From a checkpoint of a small transformer trained on Wikipedia: a variant of Adam for these matrices, 7372 steps.
MLP neurons of a small language model. Each row is named by its layer, matrix (down: output weights) and neuron, and shows model dimensions 576-639. Each number is 50 + 15 x the weight over its row's rms, rounded and kept within 0 to 99. A neuron's up and down rows have the sign that makes its largest values positive.
After each neuron's rows is what it responds to, as a language model described it from the Wikipedia text at the highest values.

L3.down700:64 47 52 23 52 49 57 37 47 34 23 61 63 53 39 40 69 50 41 26 34 54 36 43 56 63 92 86 46 27 49 57 36 49 41 39 52 47 56 47 52 31 52 49 36 28 45 44 32 44 50 16 52 23 52 59 42 53 42 59 58 22 53 47
Capitalized "All" openers

L7.down44:32 65 32 58 20 26 33 45 79 57 50 63 49 38 46 53 40 60 65 43 32 85 67 50 56 36 40 56 40 30 65 48 57 53 75 51 71 45 62 60 51 49 71 56 38 39 46 67 42 43 39 49 27 56 43 34 76 51 87 73 65 63 47 50
Word-start after brackets/quotes

L3.down664:43 52 59 60 49 41 42 55 71 60 60 40 34 35 45 55 31 45 64 53 10 33 47 49 40 48 48 49 58 56 45 33 65 52 63 64 62 68 58 49 55 64 47 18 44 57 28 49 50 52 54 57 04 63 53 41 49 43 30 63 58 64 63 61
Predicate words in biographies

L6.down939:48 67 47 46 65 61 70 52 28 55 48 62 41 51 54 75 45 58 52 58 61 48 50 33 59 56 60 47 47 37 62 33 35 55 36 40 60 54 26 69 26 34 60 70 50 35 42 47 41 58 47 69 00 73 42 50 48 22 66 62 54 62 48 68
Descriptor before category noun

L6.down1691:29 71 35 59 46 72 58 41 63 75 42 42 42 71 39 30 45 58 36 59 59 50 57 61 49 53 45 42 65 71 53 62 35 51 40 49 61 51 51 83 33 62 70 53 62 46 51 57 58 71 36 44 63 61 35 53 20 53 55 70 61 33 68 18
Mid-word "il" piece

L3.down453:47 48 51 70 59 50 54 34 50 46 63 65 60 72 43 45 37 57 53 49 36 62 46 28 39 75 35 77 46 87 57 68 47 37 84 41 39 38 51 58 44 53 53 25 42 56 22 49 19 30 38 71 67 74 32 31 63 49 54 67 61 52 74 51
Fixed-phrase head completions

L6.down955:30 52 63 29 67 59 31 32 57 58 56 37 41 55 35 49 58 53 71 57 33 59 36 40 76 64 37 51 72 28 70 65 54 60 59 63 87 42 66 56 62 63 40 51 64 56 60 59 27 73 58 36 00 19 47 46 56 53 00 70 47 75 42 57
Topic-domain category words

L6.down787:58 62 43 66 67 38 69 54 51 05 61 43 66 54 56 29 53 50 54 42 56 26 44 53 61 29 54 30 49 64 61 59 59 62 48 53 52 62 26 60 44 61 58 57 56 64 31 40 53 61 64 76 00 34 53 22 66 55 00 16 44 37 40 57
Biography main verbs

L3.down1142:22 37 59 47 65 71 30 81 58 47 27 57 48 40 40 46 71 63 59 48 72 43 65 70 34 39 72 43 35 34 45 57 47 66 77 53 20 43 87 42 63 36 38 54 74 58 67 69 30 73 43 46 00 41 70 41 60 54 36 40 70 57 41 37
Definitional article opener

L3.down558:71 59 47 43 42 43 53 54 76 37 77 44 33 07 73 18 52 44 24 59 66 18 34 72 38 50 41 49 64 55 58 61 36 01 38 28 43 44 49 34 55 47 47 50 72 60 30 60 66 48 81 44 50 32 40 52 46 35 54 40 57 21 33 43
Mid-name fragments and "may"

L6.down1492:38 63 34 32 75 77 45 41 61 49 55 71 50 68 58 56 44 72 55 64 61 15 60 46 17 57 52 58 72 40 46 75 38 33 44 30 48 52 55 47 39 66 60 39 36 52 38 36 53 66 45 35 28 21 61 32 67 64 00 37 56 54 80 36
Predictable structured-text fragments

L6.down389:39 77 47 77 44 35 55 33 55 42 41 59 40 47 48 79 63 27 29 32 52 02 46 50 44 71 35 70 59 39 58 47 25 36 51 41 76 76 54 10 36 65 36 50 50 38 47 60 41 37 49 39 19 42 36 51 62 37 85 50 43 28 53 66
Verb before its object

L7.down2233:69 48 41 55 48 51 53 39 33 33 59 24 71 67 42 42 73 44 45 59 48 42 51 58 63 51 31 63 71 61 44 37 46 57 45 40 46 59 52 51 35 28 61 66 57 71 32 70 25 57 65 52 69 54 25 76 24 57 27 38 36 28 40 63
Dates and coordinate markers

L6.down1788:55 30 34 61 56 48 32 23 36 28 57 57 71 81 52 49 61 54 34 77 21 73 82 48 39 25 33 61 70 48 49 77 67 56 59 50 49 57 45 39 27 48 53 31 52 58 66 78 53 44 56 48 29 35 65 43 68 63 00 08 55 20 47 48
Word after named phrase

L7.down1295:43 42 41 40 61 48 68 49 67 53 45 56 46 54 85 46 41 76 32 53 37 46 56 21 26 51 44 49 55 41 32 63 36 27 50 61 82 49 20 42 45 20 29 36 62 63 48 64 58 56 22 43 45 30 37 46 63 38 49 46 64 37 31 30
Mid-word name fragments

L7.down1140:47 60 52 77 58 21 30 64 36 43 62 66 40 81 49 56 36 49 54 35 77 56 48 62 35 35 43 66 44 66 43 34 52 44 57 54 63 72 74 60 46 30 75 40 70 55 44 39 42 24 44 17 67 62 73 45 48 47 38 35 51 65 61 66
Sentence-opening connective phrases

L7.down64:26 61 52 56 41 60 68 48 36 37 48 68 40 33 28 54 48 52 70 27 34 40 66 87 57 66 64 70 30 38 18 67 49 52 56 54 58 49 63 65 59 60 45 78 49 72 41 48 64 40 53 50 64 64 64 52 36 43 27 29 54 47 52 38
Table parentheses, mid-word pieces

L3.down381:70 41 40 34 74 54 59 41 47 42 62 43 58 43 64 54 40 37 85 50 17 64 66 66 65 77 70 38 47 54 52 54 44 44 53 34 40 45 36 00 47 49 49 73 56 68 56 68 66 49 35 32 15 39 59 59 74 22 95 66 45 63 69 47
Phrasal particles and completions

L3.down1944:58 59 65 50 23 59 33 23 37 49 26 48 61 53 17 64 48 50 70 43 57 43 55 30 59 42 48 46 56 31 40 65 22 45 41 39 57 61 38 60 30 87 47 43 63 46 82 22 43 48 60 39 31 36 25 54 43 56 29 50 46 47 36 56
Word-completing suffixes

L3.down857:39 24 47 63 40 50 76 63 49 57 66 54 49 42 38 78 50 48 55 54 53 71 50 37 52 23 37 65 57 59 45 39 35 31 27 64 56 43 60 59 66 60 57 45 55 40 26 33 43 72 31 36 19 50 17 47 20 58 25 53 61 57 52 80
Predictable mid-phrase continuations

L6.down667:46 45 63 58 60 55 62 57 43 47 70 36 65 66 66 57 60 69 66 27 28 39 60 49 41 65 72 57 63 74 34 36 47 56 45 39 58 29 64 65 27 64 41 40 44 62 14 48 42 29 56 55 14 53 29 46 78 44 36 73 52 28 37 52
Word-initial capital B

L3.down86:33 59 29 45 59 42 58 66 58 48 45 49 52 56 66 69 66 48 30 46 35 41 21 55 55 54 82 45 63 47 33 72 50 33 36 46 67 28 26 60 60 78 36 51 51 53 36 50 45 47 66 50 56 79 45 48 45 51 99 54 57 06 53 42
Letter b word-pieces

L7.down1184:49 57 15 53 33 24 51 50 78 60 56 54 62 69 45 39 44 59 51 52 74 54 55 55 56 62 37 44 58 34 57 58 16 62 36 44 58 39 60 27 42 56 34 43 37 61 62 58 61 45 41 55 10 71 47 44 70 50 93 57 19 17 76 59
Word-initial B/R fragments

L7.down481:47 48 54 45 77 56 33 47 27 47 60 40 45 62 55 59 50 48 52 38 43 67 32 34 28 31 62 55 46 26 47 57 51 59 30 68 41 66 60 62 42 35 33 54 38 44 50 47 40 95 27 38 06 56 83 54 60 58 09 50 38 51 69 60
Descriptive predicate start

L6.down45:63 53 32 54 42 91 47 54 38 19 63 76 27 72 46 35 28 29 53 43 53 63 40 34 71 39 37 40 41 40 51 64 44 42 41 50 69 63 58 27 40 40 51 55 64 52 24 60 44 38 53 42 48 50 22 44 47 43 74 40 84 57 74 59
Modal auxiliary verbs

L7.down1278:53 50 42 46 55 57 28 53 34 43 44 42 48 36 68 56 52 27 38 51 77 57 54 72 35 43 25 45 50 70 62 63 27 63 58 77 65 37 59 65 63 81 46 37 71 61 39 46 45 31 67 47 45 54 48 58 36 37 04 79 42 34 62 43
Word after "as"

L6.down1870:23 35 48 35 73 23 87 47 47 38 37 59 52 43 36 33 73 46 53 57 48 20 51 35 68 28 45 45 36 53 44 53 38 57 16 83 39 47 69 51 65 38 56 44 07 34 32 39 31 75 36 35 30 57 44 45 68 61 79 59 78 32 49 60
Temporal sequence words

L7.down1328:43 41 50 61 85 41 70 44 58 55 29 33 31 41 79 74 62 51 53 36 21 35 54 20 43 29 46 59 41 64 43 41 67 55 64 62 75 45 35 58 67 38 45 47 79 64 20 56 43 41 38 38 00 50 53 45 81 50 41 31 28 33 46 38
Authorship and creation verbs

L6.down1893:66 62 54 37 58 56 51 57 61 50 37 19 53 40 53 33 74 44 74 55 62 52 71 65 52 70 55 56 68 25 80 40 54 57 43 54 56 64 42 51 65 31 25 84 54 62 49 63 45 41 72 70 38 58 52 34 39 29 38 80 64 61 60 52
Tables and statistics punctuation

L3.down1127:59 51 34 57 54 39 61 52 50 46 27 44 63 50 24 51 48 97 50 31 44 44 77 47 57 48 57 56 47 55 40 35 43 48 75 33 58 59 43 76 71 46 59 65 53 48 31 31 29 43 50 57 49 40 52 54 59 43 99 63 20 43 51 69
Perfect auxiliaries and word fragments

L3.down297:75 42 65 61 38 32 53 74 51 45 48 52 47 57 55 42 65 42 63 45 58 53 68 50 46 52 31 52 62 41 62 57 49 63 83 64 36 66 63 68 53 42 42 59 57 53 55 49 26 67 22 44 00 36 58 47 62 25 00 76 39 56 60 60
Religion and ideology words

L6.down1383:27 74 43 29 70 30 25 54 38 71 32 53 34 49 58 49 75 38 55 55 28 48 47 52 45 67 51 51 62 45 44 60 58 48 46 40 18 36 42 55 27 48 41 63 41 57 83 50 52 47 76 63 42 56 47 68 28 52 99 61 23 62 52 72
Word-initial prefixes, especially un-

L3.down43:62 66 66 79 39 51 55 78 27 49 42 35 78 67 66 64 61 62 61 40 48 80 60 47 52 52 16 67 30 33 64 52 41 67 45 64 44 12 46 91 59 51 65 71 89 37 38 49 59 45 60 38 31 76 52 54 51 26 59 43 52 74 38 55
Table cell closers

L3.down77:60 35 60 72 49 68 41 36 53 17 39 76 62 75 68 35 51 51 66 85 54 60 26 70 60 25 51 60 55 18 39 30 38 56 57 45 42 55 58 36 16 38 37 24 51 18 42 70 40 73 54 62 33 61 44 34 39 57 40 59 70 53 44 49
Prepositions after named bodies